Part of a small language model's weights.
Size: 5 heads of 64 (1 for keys and values), vocabulary 32000, 30.9M parameters.
Architecture: no biases in attention or MLP, untied embeddings.
MLP neurons of a small language model. Each row is named by its layer, matrix (gate and up: input weights) and neuron, and shows model dimensions 160-287. Each number is 500 + 50 x the weight over its row's rms, rounded and kept within 0 to 999. Numbers have three digits each. A neuron's up and down rows have the sign that makes its largest values positive.
A block is one neuron, or neurons of one layer that tend to fire together. After each block is what it responds to, as a language model described it from the Wikipedia text at the highest values.

L2.gate243:533443500497522427476551589446444456529569565543478520408485421534509474469502514533500523504557549480470437488531487509442566509508466414508445556565545447420346452576529488524391559510510555536503528436541471461451575424599485451456473534559432537484454499535566475472423495535495474437475517514494568567479485508438427412548381482499574557602477480537471467567411580446527553466554
L2.up243:491488530470510453472535514455582544544525499541518484432497567455501419508486397520596450493448595521540579499454572507341458507427450423430430462527507508441477450460501491552473427503544500451548556652543479433527481472586546565399502437531486520555510448540486484468535506519493521562498558454431505507500521554459553500594530484498518541477435528495554511524451529462564485490468
L2.gate267:471473499587521547554526523430530534502536506623438485417526485427546585487549473574484507495476542454477456508524422491495560547505482437537535616564525445471555540568472465460473473595559402455550488463433505447384402440573474444557492510461531492501520531437532452510422472518544444421534431621446594496560525467462509478508479527565448555555563542492533479521434615373509512612563
L2.up267:481512415501513476532458451450481503533474405549403477430468609480539551525504563528542590506457523537543444485514489545508433571505533474491501542484487492442606448525424517478511538498478556470570462549510567478453508452484460457564378493431547467519489495546506466462525499557588481445604539566566492488465492463502436528498515431462464511488527509418559511499545510506554471591361
L2.gate327:545552455471433575464486512517528535545558544504516527465593495426486526452543507434488580559501468491576569452573484500403479481476567477547481556502425506431537555478505524541537497538471540487495563474418566503544419473559498493474519482590548487498368564564568548540436504479554434473483567510519550536504558461502520445582539448455479559510473435633499515506510546463536535439480
L2.up327:497513459467502621506492530448522557511525443526544456415476497488505461506526471494507517522629588445486474482436489453525584534515440557517531494455493440488454516511521584469621630457402532457415549470445419437422479622489529466511469526500562543510428458422548551558514506448438478458568515411485496484445471595471561469599487492493500586452466465550527440457422498538417541561544
L2.gate549:502440471481509584448451468524512458527596561577518418468515474504506489480483514573469464467581481494508504595416537525511538573483465468564493435513538528420514538484485492454554484457548491495424443535576595506422465471568574352499495529560481462475506471498444532533514408507554452567501593459504537506502595434531449512450493529474473510458464553536462551514573496521516464513571
L2.up549:548600474551547542499559559413462448510458441561512557402506426503438518500490480418539507561602476431549558496537521417598504540496558513530519458530496480500423467495491462451584469517486470416471507426417523473499547517513499561559514492545493546450372518453509518529535512463481474524433377510431423519505530397484504464476421529501499534371505485457450495445554501544534520472538
The first piece of a word, mostly "re"/"Re" (receiving, reactive, revision), right after a parenthesis, quote or comma; also clause-opening "under", "which", "These".

L5.gate30:415541377542499538462536497562507417499472484496507514550493457535455435473530479458502447597484545546531496595498513510422466495513536453560535497536518473485464374569454476499504475482439545505593539463478489547490501439519586539535499511480434454464551576495486506402495437610571493396518558527512457456556580489506436512445546553525442502443457497456534481488458460318531484570553
L5.up30:424476507478536543583451567500500508551541451560532491501495462513456517483487416561500556519476423437534529521512480591529541455470499527502513440481493546381601495577483560407519531504483400432470496497441561514472492514491449458554438515453518491594466523451404506426508497528447531529473445555425562546405483494454487461411468548480544552463502448459424538487544381498513449547539
L5.gate111:538523444499456511543510451536537491439476549521565490500454544545499620513491498512461472548505473409548620509511466564460497555537576518526493503462575475449418506556422426494556416524464480548418483531599565486502445539576484514508519566457449540493454514564551545502490525543495578532394575441534381495417473519475608523566505498526473531522501432524472454474332487479494446558607
L5.up111:448480512532482549541518529555515469409457423525519573587513511499403557479494446460514425484425545484488580501407597518496576530555531507535565570449503454434567512502601587626553414507499439453449472548479533645520560444453468548547471543454510449485480524449536553547510495449529490510459568379520545469453510468510424493469538527548529460521518492512426480516488476539586560453507
L5.gate133:408437439493494496490433556486509529494491507545470445510519535538455512552499456444466525531435575482498431532562477516463513583513509527421487563504496644462456450557430524532492569454525493502556389410380535615424455442472547523556469476396462532469650540370503556538459493476549494473580478621410456469508535395460483504487481455551435462489558471399488418650440481475488520482597
L5.up133:594487460536568517510489564562559486585466392588472532556449545609592520430505367423495574487529514434548599466527488457514593496452332557473502520569494505423524490463428486506556520516581397522430528479436455486438466608506552555529548483464418508476554575606472519371514538475467516532549575537475480631507519530484487524533470568497537459644548547569577525495497563578476538492531
L5.gate158:404570477522492412548519476510456537470448619500459508484535493460526504453449530416503443490501543505440470537419532432484527545555376532539531494449566501471441512456510426608498522512436645549476457476507541480540518491421515586447403517468566519539484534482513496523433490502523437482448462517467482393450361411516464519495486513520440503481553584524491463518459574565485430408433
L5.up158:432492418495535484405453505482380448450516467524455532520412459568490555590556504444513553473398494467414565544471536426413484502504530463507460500446501519550470570512537485545489437443494516400472544539520529476557495507592510468489478420429428469496549562602445446507471559498561519467384473575467556534504478494441459563434539529483532542488417573579476507450471553424469510522526
L5.gate273:480619575461524381396499567466403543475502564442496479521506573495518581428393473402480449429562530443530429560482500521472484573555498430545453500510549571504452467500529629545493577494458469491426432528450554578536409459459535503553495519443503535466566449532510414537491480469536471441398538447463422447527468460499562524490551525517465492494461462516497486529505485395603503530446
L5.up273:521552495490473409519507600581438493539549511565476516496532571515385595523544424367484447471414510477446469521486640542485566457591492474497496481438597611425528495450496532525432578543481451567526495480542505443525540506478476489476471504496412398479553512475539535573486515428457519470519484531487514538434483400512485435363469479519386433502519465463503577421463525453496562391640
L5.gate291:528488488554517496497445495489423395501482592477570507527447471527593486521500465509546539489469621431466577558517477477480558490483540463524504480503507452466429501453440459527473555535548545525532500538458416458530488448552412518517566547558452581457516485424586486534560516513544486368377492498512549569432556469500501533506461486536507455503496502568441571477386527524467581459661
L5.up291:435424618566577438553515442531517491494547507530580496485529529585509492547497489484493436529537552439472433470516559514508517526479474430440518489607460498439502568538407557584564515420562475575508430424485497515428468560444453522561521583434452517481438495409555425496537407523521536497479528505454496551517552528544543538468466485515518459507512451567477495472479584540527564519499
L5.gate313:394416495454542403506448561498402471524503446548512525521513505436493507419552545476527485528557612418497517471646484537444608539527453589583536509497457562514409547414484562403517473472611472448478485472556488512552512511476508443515524522489471548461543477529474548454466545453509426501558556580431496450438547556591530505570514425530445498555510400487603511541431538345609466428526
L5.up313:514486409508450478544473450482445456430563558420483461465536468495535579534587466515534496434498522514643553479584532511537459521536470532548597494552502514533523488386428526517560447534448495504542493507478497465548500593554470554481456455522456556499523607528493511499490537557530593514442465452587519451446528534523368549422486473436435458569518439528524523551523446532483542496515
L5.gate401:555491466533472502605495456485427574494518438534579585464477480539465544487454500369559491493493569482468577586596496468456559505539476442490533543470566511508464554541515461490514568489495466498541482531457443395483484546634474502471475495449436543508595518497492493449563493485480441512425475575497542534486454595527441457475496510496461503555433519462505514503385495510512477490452
L5.up401:543517482506434591480412470430501536461531447512463535493475486520575571498470458518481486492479466454469425509458491437460602451538573520460509507513557466408430484481532561557418451418473519596485512460521580420563442481509551475460530509530448584535554539524559517523565531410485534482496443529438470509489503432432539397458509450508585430440569379529549526514524475609450548449539
L5.gate420:506484479490457383549519429463463437527476576531435458589522453566550455481531525421497571480561458356616538497497545499529514492543495621458508542532477515360459463589454510451494503525524566434519516417519446472448505446616457459509536622498409478533547557434570519527463520552523492505479522510354497437504496482547450506426499568488408458489494563494449494505401497465516507460573
L5.up420:512482495609583473506484379498556468509586542527482550577479536475483532491494516547460453539496480510389465495526504522472481418416485360619462452542505437571503596494554484493498416569529407479521517571577524543437563498496472406458541498622476480562489523489415494496567510500443442552487557558516585461517476445436433570543481498451487497526508455520496614512455470403429611523512
L5.gate544:496443473479519531499578517476558480433492560539523560597485523443549586513572476422500487520433566481465529465574488501494586507452504436472444424450499515467504530580447501562506463553584505455502523490489407516497502510515467533434515486502492516524622504469529535407544513480533470579485478491435375418513657476528477528464450419463480418517494456469469548584491471362523492555489
L5.up544:511492526487485598542509437581548502484514485466576574497456494511497516428517549413438427598492461511471461528531458506559511485456476465456508515522448565603448566438537485484551433466441476482533480555573434487463481501461525507489527427509528412455511515636569436521502545499460456508513560438618466576511521517514492536543495491532590535519541448490578482475433511483469507537523
L5.gate597:556448546457579457462466547463525362541496463548511498459494459565425476489499511491518409528588514459443565562442461448467533421461499471498599537534514548519475495564519504594441452529518487454542475453488559463363475453593545515508586539446398506511533501470473472409416470462426567393458427496426487501549446538522486551471422473546589496514558508515517489455489576468537444481514
L5.up597:532422421547507489512482488485567478416490540464476522480442467373470500509579528461555521511519552436439518566535454431418447519462464443507504504541429519453473411525547465514546479520494364482512466468472535491480505493585470616539405465490483589493575587525519454468512476481513557569491526497472465539468572505480511502429394479495503511547530462394541506625458464506492529496563
L5.gate619:467366471424570530629514610441516535518597534492499500530482545457421409521488502454550540461539540450518565465467535465424522533447479391537494518534567428550481482512567519470553468528554527479472510586535481574520480501428520515467502492498459410464496533487549438506438479427628493507543498598518589494497516515567502398559525541444479400516605527580478536488502501552605499430563
L5.up619:507518542453505422468548548536478493516543466636478514619552540466464574515521493415541383579508481371488457512458513461494602533574439430471476494611587561517480478606471524539473445539512494524499438434463450528417480550489540508471514384428475527447574547519551444442452593521489507433522590514464503430480504535499411518477431501472515482455581558569448492446449490551520464534552
L5.gate672:436555575536519412514497440559413421485588530519528617566524501520497545546555574472505537550574478482484423597489503442486525490444479512450484496560541507514439421546553514472512577531517485533457538579521578481415399514602504524547596490496432578486521486581566477506494507567520491369475423470433479502516443537523535551436514506505461505486456466548431558457452492484537508464575
L5.up672:498444544499411492537559591586539377447510522543529439560636532540426561529569413481502503478488462480498526514543506463481573520548550574471501429515566542583396537590438487453496569485546489565452519508444463473476500397525513509502593477470484464530523478511594534412463523513557523454441538412551405537552550559566558526498468484510548490549496511528457472423576425427541556429467
L5.gate685:463529438613509578467511541589474435457503587502522469505460378531451552472513624452415501473469521446495503530427532541478397490554459523569566600547473532455481453584621505504465540586485430460596600480455556480515517573593432507550568452539519417464517493624500558451509506438518547407456488554509502477452519492519454505439523443538413473502415514560533474523413515527547559430579
L5.up685:446554539499557534555498526556464404497547416461579486506429483493499609585520483485453504533524511561490462586533438549566514468454520453620439573475487585514489532549488495458553449491494467553585552509565465546608574535533473514539447469500481562474551591427400531480498401547574573576509498562537479520484502524454497543422477424496498467486538492549462525508468412461420482530459
L5.gate710:551434450532565453449405479492516528484589549507527433535430478488447471488565488499542565453477513510622475564526464471502518497542408500467445502528500541478408499513510405541469506541554570470524384464571540485381461492458415464528509542507449507582503491479573482452519429395569519461607528542493444509452595449520504526434410588427573478512457604511480554518561557400449457539499
L5.up710:510499460569457491444488526526590423528489547516414473555433496506490446448471478469412514433547538462558513523515483541419416498466559520486483375489548487564415507485518521570486494543448483518560483514470467528452460525536550487444436471524519510473474538539464520597539400511545546474416581440462498525503469490578480596512492514547461466517494470469488424477347495439534530543583
L5.gate797:441559555483582455444518571478518424487511544492503519473577472475443589510518508406479548535442408359530500575487530501464588487524540447515467458508536547480413465578518558524423474469556450470551554459472481465384462521561482522513453475481413461535567507520570462444462450536582487430532402507411497544611526557466522538487500540583541611479471457557471573485493445485484506483482
L5.up797:454475483520488428486528521499431473499482438438529496511437534532505574517544499452484528583564410461509522565501512507488513477400515409505522524613497494499459529520475453497476559518591506542439472489559526500405514508503499494482537521469439500541455454551582463492542546471458568540490527548500560550545547607480368447540458415406571531465544482523503581460415513385529470501554
Tokens ending a field label in infoboxes and wiki tables, just before the value: " (" in Time zone: UTC+01 (CET), "|" between cells, final label words like ID, Budget, Total.

L6.gate128:496509514457455377476522415404441449454503576493553529487480399530470542469560457497553488459546495341564537544432431510453518550553512581455514507529478500495475444598458484565578501530462478543519503424534489445534486464550456502525622516379432547547565489435469548463542537456548495527524420499467457518519486436511430491509479532556502474519485557523500505445431517361578476542524
L6.up128:441514496519578607461475503562445448477508469493550539609331500477459545454537476491484443510412459480530454525506378547441442457443507584484454487476523501432587505540496564533520484461457499490554544606464554631509562548497512499453480464643515554511558516482464539417524497492505406465571591531548446485394533566434506645448496409528559437528456592464583553419443551543467444483513
Tokens in Wikipedia infoboxes and tables, mostly "mi" in "sq mi" and the "(" before a converted value or chart source, e.g. "(20.4 sq mi)", "130 lb (59 kg)", "Greece (IFPI)".

L6.gate183:510519608595550504585533459466556560494518528541454461381472467586520512473473599514484478578548592503482515640510476555513562510500504453509587586514535542559481498473474451465484478498449531440487493524534567475574497503553422444546508541463454449511516485526460499569444441428509527555526435490547564470418551479552502488531484492583532504542512499566531478487531461410460508556468
L6.up183:503467536572611500526453450419469523468474444515536534420470420481372588573462440548464486450582495505485460538556487477479529554548583503454484558534452451478537481551488564531601501466508560471459518444491477496452508392475485483562484592513456460501538485533535484454594425494478490464432538503529458515424460515493457558416504472451533502545450508495537466516501465432470531428506
Mostly "and" joining two paired words or modifiers in fixed compounds, e.g. track and field, elementary and secondary, Hindi and Telugu.

L2.gate278:431492507549499512489564540548509463454528484500469630390453418556472519507479513432432480425487586496430513528501455546492428556587493546540523472473503510521517506537524462466515573507560461523468598381445509416447536454432532464527450510488500453470542542486517451494494395500559453570549484491485514426569568527497499575531488436534473595486496610599465522515481479373464493496468
L2.up278:541520535472409462458501473473588500455469486497432434500565479473446397511534493471519497546472461534480481491399564546483539546381579391586476477404452474484447546450409525442416528447520438560542568480521661508554501526555481518541484597502532488503512520594573562483548570574511564514455487566524525555488542514549580505572403515551518441501480406452470505459473492497557610472386
L2.gate508:386397551465542434407357563558495503534473554500636434531563489505530547522521447420546539526555451358513612515469576514395575523436492512434523455574506503424522497552514551550532530387522430512461559567529566515524431541541541559523534564435447482505574506561554543437506511512499548472447536452561435564507587513535467451543623448518537418578481492524493464520456470468496433447484
L2.up508:521442438509433471492491556469414455579451455532513581523439605540545432456546476461430549533510532452600537568468524549453446455471570502483463461594513478480492606489428581508457467482461606524548453499559562492456558432577535576461519507536479553452572482427452519467454526504550577549486538487472530521530522526555588457529569411479531471465509568498464567588515450430500407511467
L2.gate622:486485453472517498458485462470541492442600625415494498516555439533456565569509474500514576601515484404527552529451521503386440463580471435479430499453515545407479509612501476476492466574466547514454524520533425435423508492609425508501612497452534440553502571542672584466520575535524499491510515376526440480476565520433510476417544479485423458525454508474547448502438521463424485573546
L2.up622:603564429465423460500495553419385404510491461460499542513572456495535510516515447423457568476422571512452558538538564521570449474434488368449498460513477512498460516582533582586525568524511512572503477513488521438442437542511549598539488530482463464442526498422544501452490457498533468427483460471465529578470442534490520540513538515472521485402471503473474480494533485434532484489478
L2.gate800:428421547481573573368422483451548551561536444503492586454441486544484590362524583482451429530503578490409604442481482471441553534536527477481524540537521498446430508383473453546515486556570446546432520480495521497517441506493541466481499492426611495524489521452527494493541507512540585523456553501494398460499531530512446480517542574537505425514514523348539511457542392445516537543543
L2.up800:561504562502457580531483427514522537396532507533583561468453450479517500499594513467539561453435501480538492454420478476589526395461536549532466528519525524497433650387496543481527527612481465431439498475487490445487478484454510471471492570549455547537560567532429546511519441514465561548548456449521507592579522557532460499522541515499511429463509453474544520507569519418450519452542
Tokens in dates, times and sports-table cells: the minute mark after goal times (37'), "at" before an opponent, "of" in "As of"/"summer of", month names.